Weights of a small transformer language model: a variant of Adam for these matrices.
MLP neurons of a small language model. Each row is named by its layer, matrix (down: output weights) and neuron, and shows model dimensions 368-495. Each number is 50 + 12 x the weight over its row's rms, rounded and kept within 0 to 99. A neuron's up and down rows have the sign that makes its largest values positive.
A block is one neuron, or neurons of one layer that tend to fire together. After each block is what it responds to, as a language model described it from the Wikipedia text at the highest values.

L4.down211:58 44 63 57 40 61 82 68 44 56 49 45 60 44 62 46 53 62 14 83 63 37 73 37 42 49 34 43 49 46 46 54 46 61 54 67 44 23 44 37 55 49 56 59 46 82 35 37 71 52 27 36 57 39 69 38 49 30 34 50 56 56 40 48 23 66 45 49 37 52 42 57 52 61 46 72 32 27 35 77 48 71 32 49 56 61 49 60 28 43 54 55 50 63 45 49 53 31 52 59 56 50 50 72 29 52 54 56 48 41 48 36 52 50 66 47 51 46 46 49 51 62 50 72 52 64 70 48
L4.down561:33 59 42 56 43 34 46 36 60 54 55 42 49 38 22 35 44 59 39 43 55 67 41 49 66 49 51 28 47 46 34 61 56 42 55 52 59 42 42 44 65 51 66 54 59 69 53 49 66 27 56 41 57 85 51 53 47 50 39 16 49 39 58 53 44 29 48 49 36 47 54 54 34 47 51 29 61 48 45 80 65 63 62 43 41 55 55 48 54 44 69 42 57 27 53 55 82 55 54 51 61 52 54 61 57 36 62 45 58 52 36 43 62 66 47 62 74 47 54 34 45 53 41 59 33 57 47 80
L4.down1005:64 67 53 64 58 34 40 65 64 45 62 40 53 41 40 33 46 59 41 57 54 43 53 43 68 29 68 35 37 56 36 55 55 53 37 60 47 39 62 56 38 67 53 59 52 48 57 65 43 31 57 61 51 71 63 54 32 41 29 59 57 66 53 77 47 47 69 39 41 43 47 47 48 43 44 41 58 24 41 61 33 50 46 20 59 64 49 65 40 58 71 45 52 52 64 44 53 49 16 71 74 49 56 36 53 48 64 55 39 45 59 47 46 40 54 39 50 54 48 41 45 47 51 38 70 29 37 70
L4.down1243:33 57 21 56 57 71 43 30 35 63 66 61 31 43 55 60 42 34 46 39 49 46 72 19 67 63 58 48 48 37 64 39 51 52 64 48 70 25 50 28 50 42 51 42 27 43 47 63 56 45 48 63 39 63 66 61 35 38 55 57 42 84 48 56 65 55 42 55 46 39 33 30 47 20 54 57 52 51 40 83 47 46 45 41 60 37 51 52 37 45 37 60 45 51 50 43 73 55 37 43 66 44 60 50 45 34 34 40 49 43 53 53 52 62 56 55 52 20 45 53 31 60 74 41 72 42 47 46
L4.down1631:41 33 32 37 45 36 69 43 66 53 70 25 48 50 49 49 65 64 60 62 40 39 43 34 58 48 44 41 40 38 46 55 51 62 36 43 46 48 44 46 41 61 42 27 66 42 59 51 31 46 59 55 52 25 63 49 18 45 34 56 51 46 60 34 47 44 47 34 40 57 46 41 67 57 48 33 66 58 50 55 71 41 35 45 48 36 55 59 60 27 47 43 50 56 76 44 38 42 67 66 61 37 77 46 41 46 59 44 51 46 51 31 62 57 54 44 47 53 45 52 38 49 31 57 56 47 30 39
L4.down2058:61 43 30 53 65 53 60 57 77 56 43 39 48 49 58 49 43 40 54 52 48 63 38 51 61 49 41 42 57 42 47 63 07 55 55 56 46 26 26 29 54 51 51 53 44 49 75 52 42 37 50 44 60 69 58 59 46 59 46 53 62 74 40 58 51 47 43 54 56 45 45 43 62 45 22 52 51 51 61 62 63 50 45 31 39 57 43 70 67 46 53 70 43 38 42 52 33 51 53 57 56 41 49 51 46 34 43 55 59 50 54 44 67 54 61 43 54 26 40 62 38 55 48 41 41 59 29 36
L4.down2157:42 45 50 52 45 47 53 52 62 66 67 43 52 61 66 59 53 51 57 67 47 59 53 46 67 46 48 13 45 41 37 55 36 50 32 67 45 71 48 56 44 70 68 44 59 72 47 55 42 33 49 45 52 37 53 55 34 47 37 57 52 72 33 66 45 48 78 52 42 65 43 53 58 30 32 63 37 44 37 56 54 42 41 36 63 58 36 65 46 57 52 37 51 45 65 54 60 34 46 47 75 53 46 61 34 54 51 55 51 65 68 49 62 63 42 49 49 56 52 44 57 44 42 49 61 55 47 66
L4.down2191:32 19 30 44 37 68 44 45 49 47 47 50 48 39 30 42 30 55 59 47 65 64 35 48 38 48 39 26 38 60 40 40 40 46 56 63 40 55 24 64 21 36 57 53 58 41 57 71 36 39 54 61 38 51 41 54 48 32 65 25 61 63 56 39 48 45 61 58 60 55 45 53 28 40 61 45 46 32 42 56 52 49 60 28 63 34 46 45 37 48 49 36 63 28 53 44 41 38 50 53 49 28 68 44 64 38 47 53 62 80 57 18 36 53 57 64 52 43 55 50 40 64 66 43 60 71 32 35
Verb suffix completions

L5.down1822:64 57 56 31 45 45 49 46 18 45 16 54 43 58 54 31 52 50 63 60 63 39 69 45 59 47 42 44 41 48 31 54 47 38 70 24 35 56 46 64 35 55 63 69 67 50 54 49 44 53 49 52 48 72 46 56 48 71 53 34 61 31 36 45 39 72 40 69 42 38 64 41 58 28 36 54 35 28 40 56 54 47 40 41 72 43 56 58 47 58 41 44 46 42 43 50 36 49 29 54 63 62 63 31 45 30 35 49 37 58 70 69 42 50 53 48 45 54 27 48 65 62 75 29 42 48 66 51
Abstract noun suffixes

L2.down71:45 50 59 75 50 48 58 34 60 42 57 38 55 45 52 40 57 58 52 48 43 40 39 59 40 71 44 55 52 56 51 47 45 60 54 67 66 25 49 54 50 52 40 36 59 47 60 39 53 41 62 60 52 83 64 53 42 34 35 61 44 66 77 45 48 83 24 46 46 40 27 61 71 48 71 31 67 11 72 54 55 62 61 63 76 53 57 54 60 54 45 25 36 43 44 46 53 58 62 43 60 39 20 54 62 40 48 60 54 36 61 45 49 38 62 43 53 41 84 71 41 68 62 46 54 45 42 47
L2.down597:44 62 75 33 16 21 48 42 32 46 53 65 65 40 58 41 52 45 66 57 58 34 69 55 52 55 37 53 45 49 63 55 34 41 72 99 44 71 49 37 49 55 20 65 43 29 37 44 62 61 60 54 43 68 29 49 59 63 56 36 27 44 60 51 46 55 59 62 61 37 67 55 49 53 26 48 54 60 51 52 53 60 33 60 63 34 50 62 44 51 40 49 47 50 64 89 39 57 55 57 33 37 68 46 54 49 43 38 46 24 42 53 33 35 59 64 35 34 57 65 72 23 49 31 61 46 65 42
L2.down611:28 46 56 32 57 67 42 53 61 51 47 62 42 49 58 47 64 67 40 43 48 45 45 45 45 37 49 48 57 51 45 43 54 59 53 52 47 47 57 45 30 48 37 59 51 57 33 56 63 56 33 61 60 57 34 55 44 63 47 44 57 73 39 39 49 44 48 59 38 56 33 66 56 58 59 35 52 27 34 40 39 59 55 42 40 65 62 57 74 63 42 41 57 57 15 47 44 36 53 47 40 36 35 24 51 32 25 45 70 61 48 58 32 69 55 34 63 60 29 37 60 61 31 35 62 45 55 26
L2.down671:99 61 66 56 56 46 55 61 45 59 43 35 63 63 53 54 38 43 67 78 45 58 38 74 51 42 45 44 43 45 58 55 46 46 47 18 48 54 44 44 53 57 47 62 60 39 36 46 55 33 52 56 61 74 48 45 58 64 38 38 34 47 46 36 56 20 46 57 60 48 63 48 42 53 41 37 53 52 65 60 60 42 35 40 55 50 41 56 48 61 46 47 46 49 46 51 56 55 45 59 50 55 39 53 46 53 43 56 40 51 59 34 54 43 49 45 35 50 52 40 49 40 38 50 49 33 57 46
L2.down1546:29 48 50 44 34 42 64 48 59 49 57 70 57 34 52 43 49 59 68 41 58 45 55 54 49 54 41 39 53 50 45 75 41 37 67 58 40 44 56 65 34 53 40 59 57 49 36 54 36 71 39 31 34 86 37 58 52 41 37 48 34 47 43 80 54 65 44 60 67 46 40 53 48 53 44 46 49 45 52 63 79 43 48 50 59 51 58 50 50 42 70 52 58 55 47 58 38 45 53 29 63 39 52 39 56 59 67 49 25 62 46 57 32 56 69 40 44 61 45 55 26 66 47 46 42 41 43 54
L2.down1852:47 47 45 39 71 75 61 72 47 28 67 72 46 50 55 48 52 43 54 56 36 44 72 57 47 40 54 56 25 52 50 27 34 43 66 85 63 41 78 64 39 62 49 63 54 51 43 43 38 51 42 58 36 91 40 57 41 57 60 53 49 61 33 56 48 32 46 50 70 58 39 29 64 41 30 38 53 45 29 62 47 52 38 48 43 36 69 34 27 46 49 54 51 69 32 57 42 56 47 58 48 56 51 47 49 51 49 26 57 69 39 60 39 60 58 48 68 58 47 64 42 26 47 52 43 26 48 60
L2.down2180:75 86 53 62 61 74 56 46 52 54 42 49 56 31 44 60 50 62 50 53 58 43 53 41 32 43 63 58 52 37 32 40 53 78 68 81 65 49 54 54 34 51 64 50 28 56 42 41 28 52 63 58 41 78 41 71 49 63 50 47 56 43 37 60 61 60 47 46 65 35 55 43 47 49 53 61 46 59 48 45 57 73 49 34 38 52 44 59 38 65 46 29 45 60 79 51 52 61 43 54 54 57 52 56 44 22 49 26 43 43 58 56 61 34 48 58 55 38 39 42 70 62 40 43 60 53 51 52
L2.down2287:37 72 76 56 56 43 47 61 37 62 51 55 65 48 36 58 55 52 41 70 38 51 67 66 49 52 41 67 56 35 52 56 46 35 69 79 69 63 54 55 30 59 57 56 50 40 44 48 49 59 60 44 22 53 48 44 58 44 49 20 52 54 43 72 65 55 67 76 45 52 60 49 37 39 39 52 49 45 43 54 55 53 48 55 32 50 48 49 44 63 53 24 76 44 54 54 63 55 50 63 44 55 68 45 28 42 49 48 32 53 61 50 39 42 54 68 43 36 57 49 56 53 60 50 39 46 56 61
Relational head nouns, to/into

L4.down167:53 46 64 53 46 56 31 38 45 35 28 33 53 41 33 34 47 31 27 56 64 58 67 50 36 58 18 63 44 63 52 51 46 57 46 44 37 37 55 51 53 58 60 66 61 38 52 68 50 46 64 54 68 67 63 34 51 54 47 58 42 54 32 22 54 70 67 64 36 50 18 60 28 42 48 58 52 54 61 51 47 81 63 71 45 48 57 71 48 54 46 26 37 44 41 57 47 67 47 40 57 41 53 61 41 48 42 52 67 56 61 56 54 46 42 44 64 43 54 72 71 33 38 70 45 40 47 38
L4.down501:44 46 65 62 60 66 47 45 55 60 65 58 46 53 31 35 60 44 57 46 27 47 47 47 52 45 50 64 61 45 36 56 53 52 68 59 51 41 42 68 37 51 42 49 61 54 51 26 57 46 57 62 72 82 58 44 44 61 51 42 62 51 40 35 51 41 79 71 35 34 34 61 64 44 55 53 18 52 72 60 37 56 23 39 59 45 51 53 24 40 62 59 54 55 59 62 50 61 60 60 57 70 47 28 63 48 41 48 61 45 63 50 58 41 66 49 61 53 66 57 54 45 40 47 41 54 56 36
L4.down566:68 31 57 34 63 39 68 35 25 56 66 36 43 39 42 67 66 47 46 49 58 55 53 56 39 58 40 44 56 48 54 54 59 49 50 44 46 38 35 53 47 46 45 68 61 54 40 40 69 47 37 61 72 51 44 36 36 57 60 36 74 64 57 57 31 53 30 39 33 35 66 55 68 56 45 70 28 37 64 53 32 57 32 46 65 31 18 78 64 70 48 42 37 50 58 56 76 48 44 41 46 50 55 65 57 31 42 47 65 32 71 57 42 42 60 26 48 49 66 41 81 57 78 49 49 62 41 53
L4.down641:43 48 46 55 39 51 47 51 38 49 64 42 50 34 45 57 47 52 47 42 48 61 58 30 64 44 39 64 52 67 32 42 44 43 44 62 38 48 42 51 60 55 44 48 42 47 28 45 51 46 49 63 36 69 62 47 40 69 46 57 60 46 32 53 47 39 69 68 41 54 74 26 35 41 42 58 41 67 43 55 53 57 63 25 31 52 63 41 35 37 56 31 45 51 57 47 45 64 72 52 51 50 54 67 70 55 54 49 69 49 65 41 57 58 46 20 45 65 43 61 44 43 39 65 63 53 78 26
L4.down1397:59 50 40 50 67 60 38 42 72 61 75 35 70 51 49 63 60 66 42 57 82 38 32 34 46 54 31 38 38 63 50 37 18 49 46 35 35 40 52 51 35 64 32 26 32 28 62 56 38 51 44 35 66 71 51 59 36 24 69 53 41 82 40 61 54 57 65 32 35 51 57 55 41 48 54 35 32 54 50 35 50 47 44 33 43 47 70 47 43 31 41 55 53 58 41 37 34 51 53 61 54 45 64 54 63 48 41 55 81 70 62 82 61 65 60 46 44 62 60 65 72 50 51 61 47 44 46 29
L4.down2091:86 44 61 55 53 53 63 60 41 59 43 39 46 38 53 58 73 68 31 47 55 47 47 67 53 34 52 62 50 38 49 59 58 48 56 17 75 21 34 55 76 38 46 50 36 34 42 45 44 42 41 49 38 69 65 35 39 50 52 55 54 60 52 59 46 60 56 65 28 11 41 51 54 45 60 68 50 51 53 56 29 61 59 46 59 48 41 61 60 52 44 48 44 68 60 58 57 56 28 37 52 55 50 48 51 38 72 50 47 58 63 34 46 45 49 33 76 62 59 43 64 47 53 33 43 68 58 48
L4.down2174:51 40 61 34 34 44 53 61 50 45 52 37 29 54 23 50 83 43 57 66 42 67 40 49 41 41 29 49 53 39 35 71 54 51 42 52 59 54 36 65 62 49 55 34 84 43 59 60 74 44 50 47 44 70 47 41 52 51 35 54 50 71 35 56 55 58 63 54 52 49 60 71 77 45 24 62 52 60 47 44 46 60 40 65 51 61 50 57 30 41 52 45 54 54 36 49 63 33 27 46 70 57 50 50 49 67 47 64 34 55 17 64 24 49 48 25 27 43 50 41 71 67 56 45 35 60 65 53
L4.down2199:47 34 39 62 42 39 64 43 58 37 37 38 23 49 47 60 48 67 60 56 47 32 31 67 56 00 40 45 42 65 45 50 43 54 61 35 32 38 47 40 37 62 52 61 78 50 55 49 67 57 66 43 62 50 64 50 44 67 52 31 56 40 50 54 40 61 47 48 39 49 37 49 66 58 53 41 67 55 51 51 54 42 48 80 59 59 32 41 44 35 49 47 48 59 73 53 42 55 41 61 41 43 39 44 41 57 71 65 67 43 52 53 66 44 47 54 32 49 54 39 57 41 74 36 34 52 37 50
Wikipedia table cell starts

L2.down7:47 54 60 58 61 61 53 53 44 32 64 37 53 43 56 33 45 26 44 64 45 41 44 51 61 45 32 62 48 35 65 63 34 68 31 69 47 52 68 44 76 52 83 62 66 34 52 47 47 52 57 39 40 43 54 46 39 56 48 64 43 42 61 43 35 28 68 54 40 30 46 56 80 55 49 40 55 34 69 55 55 42 56 41 63 44 39 34 35 71 40 82 27 62 45 45 34 44 52 39 48 68 49 57 44 62 21 33 49 37 53 50 48 66 44 51 58 41 58 56 52 46 44 57 63 45 40 47
L2.down576:39 39 49 66 71 43 28 39 53 39 56 50 54 59 33 49 50 47 48 29 67 41 51 55 60 46 51 32 26 55 45 55 74 36 73 45 61 46 32 58 58 33 42 42 58 40 66 29 51 47 57 50 36 69 54 67 33 59 66 54 61 53 46 46 48 44 62 43 59 36 39 39 46 78 45 33 57 41 59 58 50 62 33 34 58 55 46 62 57 53 41 48 45 50 48 57 74 44 55 50 48 62 49 51 42 39 28 40 51 44 43 30 53 54 42 47 33 56 42 46 38 60 59 50 34 68 34 64
L2.down694:79 45 43 63 55 44 47 43 51 45 53 68 48 58 67 25 39 44 51 64 64 53 39 48 71 42 39 53 55 52 40 61 49 35 51 29 62 37 56 38 46 39 56 53 29 55 50 60 55 57 40 45 64 39 36 46 58 61 36 60 59 60 45 63 47 68 55 36 45 36 50 68 61 50 39 67 46 60 58 53 47 56 67 45 61 54 57 59 37 27 34 51 53 58 40 51 44 48 56 49 50 39 70 42 57 38 85 55 41 58 35 55 50 50 41 79 54 59 30 47 52 41 52 44 52 46 44 56
L2.down966:50 43 42 67 56 45 50 46 64 55 44 53 51 41 46 54 35 43 58 39 46 68 35 59 36 66 35 45 56 53 45 36 62 35 61 46 77 52 31 38 58 40 48 61 46 49 47 45 37 39 62 42 56 64 48 52 51 70 42 46 62 50 35 69 45 47 42 54 41 36 39 56 52 54 37 49 42 36 35 51 70 19 48 52 72 41 27 50 37 35 62 50 34 57 50 59 61 49 57 56 39 58 57 43 40 43 43 41 36 37 52 37 62 68 70 30 57 43 67 48 53 52 51 53 43 50 45 68
L2.down1157:42 47 49 54 74 56 33 57 43 65 53 50 40 59 46 70 67 35 29 38 86 79 34 59 45 52 59 50 46 34 50 47 51 30 65 99 52 35 61 43 38 52 43 57 43 41 53 41 35 29 63 66 44 99 70 61 43 51 69 50 68 36 29 56 65 60 59 67 36 45 29 29 49 38 61 49 51 42 51 72 55 70 49 52 47 38 25 45 40 44 47 51 32 53 56 45 60 48 65 77 45 67 58 47 38 15 53 40 50 60 79 45 35 46 59 42 55 37 62 30 42 58 50 66 31 52 59 54
L2.down1186:30 38 26 61 73 53 71 77 28 45 46 58 47 39 56 47 33 64 56 67 49 65 59 39 46 53 58 62 50 39 43 37 71 46 84 27 57 55 49 66 52 52 37 52 54 37 72 47 35 42 55 47 54 57 52 55 51 69 28 61 52 45 40 43 24 61 59 43 39 53 48 26 31 55 47 58 74 55 39 48 66 57 60 60 67 69 57 68 24 54 63 65 50 28 86 46 58 33 42 44 46 64 51 62 63 67 31 62 57 55 40 55 56 67 71 49 22 54 67 43 45 62 53 64 37 57 68 51
L2.down1351:51 21 44 43 61 50 32 63 60 43 54 49 20 24 52 53 40 46 23 45 50 52 55 55 63 74 36 23 45 43 57 51 47 20 64 53 58 37 48 35 59 38 40 57 65 44 50 60 59 59 77 65 56 62 65 60 47 58 53 63 54 42 58 48 38 62 32 71 52 10 44 48 58 82 75 51 47 60 56 59 42 77 35 48 44 45 45 53 38 48 52 46 41 48 63 40 54 40 42 75 33 68 65 47 28 22 63 36 35 47 58 32 48 46 51 57 66 31 52 70 36 31 63 36 49 41 44 46
L2.down1610:67 45 56 50 65 64 47 70 61 41 62 41 59 41 50 45 47 42 55 51 47 39 53 49 58 35 33 24 49 72 45 36 60 66 75 58 39 43 34 36 44 45 42 63 38 41 47 41 49 35 57 37 44 74 37 53 19 57 41 55 54 76 33 51 58 57 47 58 47 56 70 35 55 56 60 49 40 44 56 52 43 85 39 40 45 45 67 44 54 64 47 45 77 48 55 42 46 56 27 59 44 65 55 45 53 26 41 29 43 36 39 50 48 43 39 44 51 38 37 57 55 55 54 55 70 32 47 50
Transitive verb endings

L5.down1147:58 60 40 39 57 50 46 58 41 47 69 54 51 33 37 46 48 28 33 38 55 68 70 23 35 86 58 29 52 39 50 59 71 77 72 87 37 54 37 40 60 48 26 80 59 36 54 40 47 47 57 59 52 64 55 63 40 37 41 48 53 60 58 64 44 48 54 61 19 31 41 49 41 45 62 50 25 33 46 32 54 56 51 50 57 47 30 31 22 52 83 46 51 38 50 62 80 58 56 48 69 52 39 47 66 37 48 55 24 47 42 50 52 56 48 52 51 55 73 54 61 62 32 37 44 74 72 29
Verb-completing pieces before objects

L5.down2203:55 42 47 30 62 57 50 57 30 68 38 53 38 58 34 51 70 50 44 63 39 70 52 53 73 57 69 46 68 44 48 54 38 59 29 27 57 22 57 61 50 48 60 48 43 56 46 41 45 31 52 60 37 70 73 43 55 52 52 55 54 62 49 53 68 56 51 48 65 48 70 51 58 39 55 59 35 47 77 43 68 61 43 42 75 40 48 49 48 45 40 38 47 51 47 50 74 37 53 35 36 57 50 23 52 44 47 64 55 44 35 57 48 33 45 70 58 50 36 58 50 25 50 33 34 44 62 63
Table cell spacing

L2.down330:59 60 49 48 45 54 48 65 40 66 62 50 49 71 33 65 56 63 47 58 45 50 39 43 69 40 23 51 50 46 64 49 67 29 50 29 67 41 38 53 42 71 52 58 51 61 53 39 64 48 48 62 40 56 43 59 38 44 73 54 64 49 50 63 45 41 44 56 48 56 59 51 25 60 52 20 58 64 45 56 54 43 49 34 48 44 48 43 47 78 52 49 39 45 59 39 58 49 50 39 44 57 30 32 35 62 71 52 50 49 36 77 49 44 36 52 48 57 54 68 31 72 49 57 68 64 69 66
L2.down884:82 50 37 43 28 54 45 55 56 25 52 37 54 74 58 52 35 54 31 47 54 51 52 72 52 50 32 43 44 47 62 56 30 32 63 32 60 50 30 40 45 55 65 38 34 50 44 56 40 44 57 57 51 64 39 59 37 49 71 34 52 50 35 63 52 47 60 33 48 49 59 44 44 56 46 67 69 60 45 34 47 51 47 54 42 63 58 57 50 56 44 40 36 41 55 66 49 48 56 35 49 50 39 45 57 29 46 32 50 47 58 53 36 48 54 40 40 62 56 49 55 38 63 32 56 42 29 53
L2.down1149:88 36 63 53 56 71 45 47 59 50 67 41 51 46 59 48 36 36 53 43 73 48 57 45 57 28 39 42 46 33 48 39 48 48 43 30 47 45 66 47 39 57 46 35 43 47 49 52 66 22 60 34 44 63 63 72 38 64 49 66 45 53 59 35 78 55 59 65 38 48 66 61 37 41 47 65 52 39 53 43 56 72 36 56 51 34 56 50 36 42 58 50 49 55 40 36 40 37 75 26 43 73 44 48 30 53 48 50 45 62 42 17 48 46 58 52 44 41 29 65 35 38 43 49 51 35 31 58
L2.down1212:56 53 41 71 33 35 83 66 43 51 76 73 58 61 62 55 42 40 38 62 33 38 57 74 50 42 28 56 69 42 17 46 62 35 37 31 55 43 41 48 44 39 52 72 46 51 33 53 60 49 34 64 46 32 82 56 43 50 71 64 58 35 44 49 51 39 61 51 55 40 67 46 49 69 35 67 57 64 53 60 29 41 45 36 50 45 71 40 64 58 37 71 48 59 54 51 54 45 51 40 61 46 57 49 62 60 76 65 46 41 50 40 40 48 52 62 73 42 20 61 56 45 48 31 41 66 47 53
L2.down1271:73 43 58 41 57 56 67 41 55 40 61 41 46 64 44 64 62 64 60 55 37 42 51 57 45 58 53 57 55 47 33 58 43 51 50 46 38 51 50 37 34 58 32 41 49 51 70 76 52 43 58 52 42 62 71 53 26 59 64 38 53 66 52 64 71 68 46 49 57 41 63 54 44 72 39 59 64 60 46 52 53 52 56 55 37 42 52 47 16 24 55 61 49 52 43 45 33 66 47 29 46 48 60 63 50 53 39 31 67 61 73 40 47 47 53 45 54 61 25 43 45 30 30 58 54 35 38 25
L2.down2047:37 36 59 40 36 58 51 38 50 59 48 61 39 35 57 55 40 64 29 68 38 53 40 56 48 36 43 68 53 35 38 38 37 54 59 73 63 39 45 53 31 53 72 79 43 40 45 34 53 56 48 34 54 39 67 43 55 69 50 46 60 50 52 53 52 42 60 44 31 67 59 53 48 46 56 43 46 79 45 55 45 60 50 41 68 32 37 25 67 48 58 42 43 50 56 51 42 53 39 52 39 36 50 61 39 48 45 73 26 36 58 38 52 45 42 56 79 40 48 45 51 44 76 58 65 67 48 41
L2.down2071:73 44 58 72 66 37 57 37 36 50 56 47 51 41 52 76 43 43 62 46 44 47 46 21 68 32 64 50 55 47 52 62 49 65 22 08 42 66 55 52 27 48 45 62 47 43 68 69 53 43 44 35 48 72 65 50 55 62 40 56 59 57 47 62 58 38 55 34 48 51 64 41 54 46 46 59 41 79 41 44 41 49 51 42 45 45 45 20 56 49 68 48 21 47 70 64 40 47 49 58 55 52 50 38 57 40 42 58 48 68 54 26 41 68 58 61 71 54 51 40 45 55 72 53 70 65 36 37
L2.down2227:25 42 57 52 39 49 56 58 41 45 78 37 46 44 71 55 45 61 45 35 55 63 31 57 48 55 42 60 54 42 58 51 44 39 52 38 60 40 43 44 38 50 57 69 60 56 62 50 60 44 29 46 47 50 49 42 42 64 57 40 33 61 54 39 56 38 63 50 18 41 67 40 37 68 50 60 37 41 40 68 40 53 42 38 54 50 59 46 41 53 45 49 34 53 33 74 45 29 63 45 40 61 37 59 55 46 58 75 39 54 50 50 44 58 49 56 29 53 61 57 51 50 61 52 67 52 41 39
Table first-data cell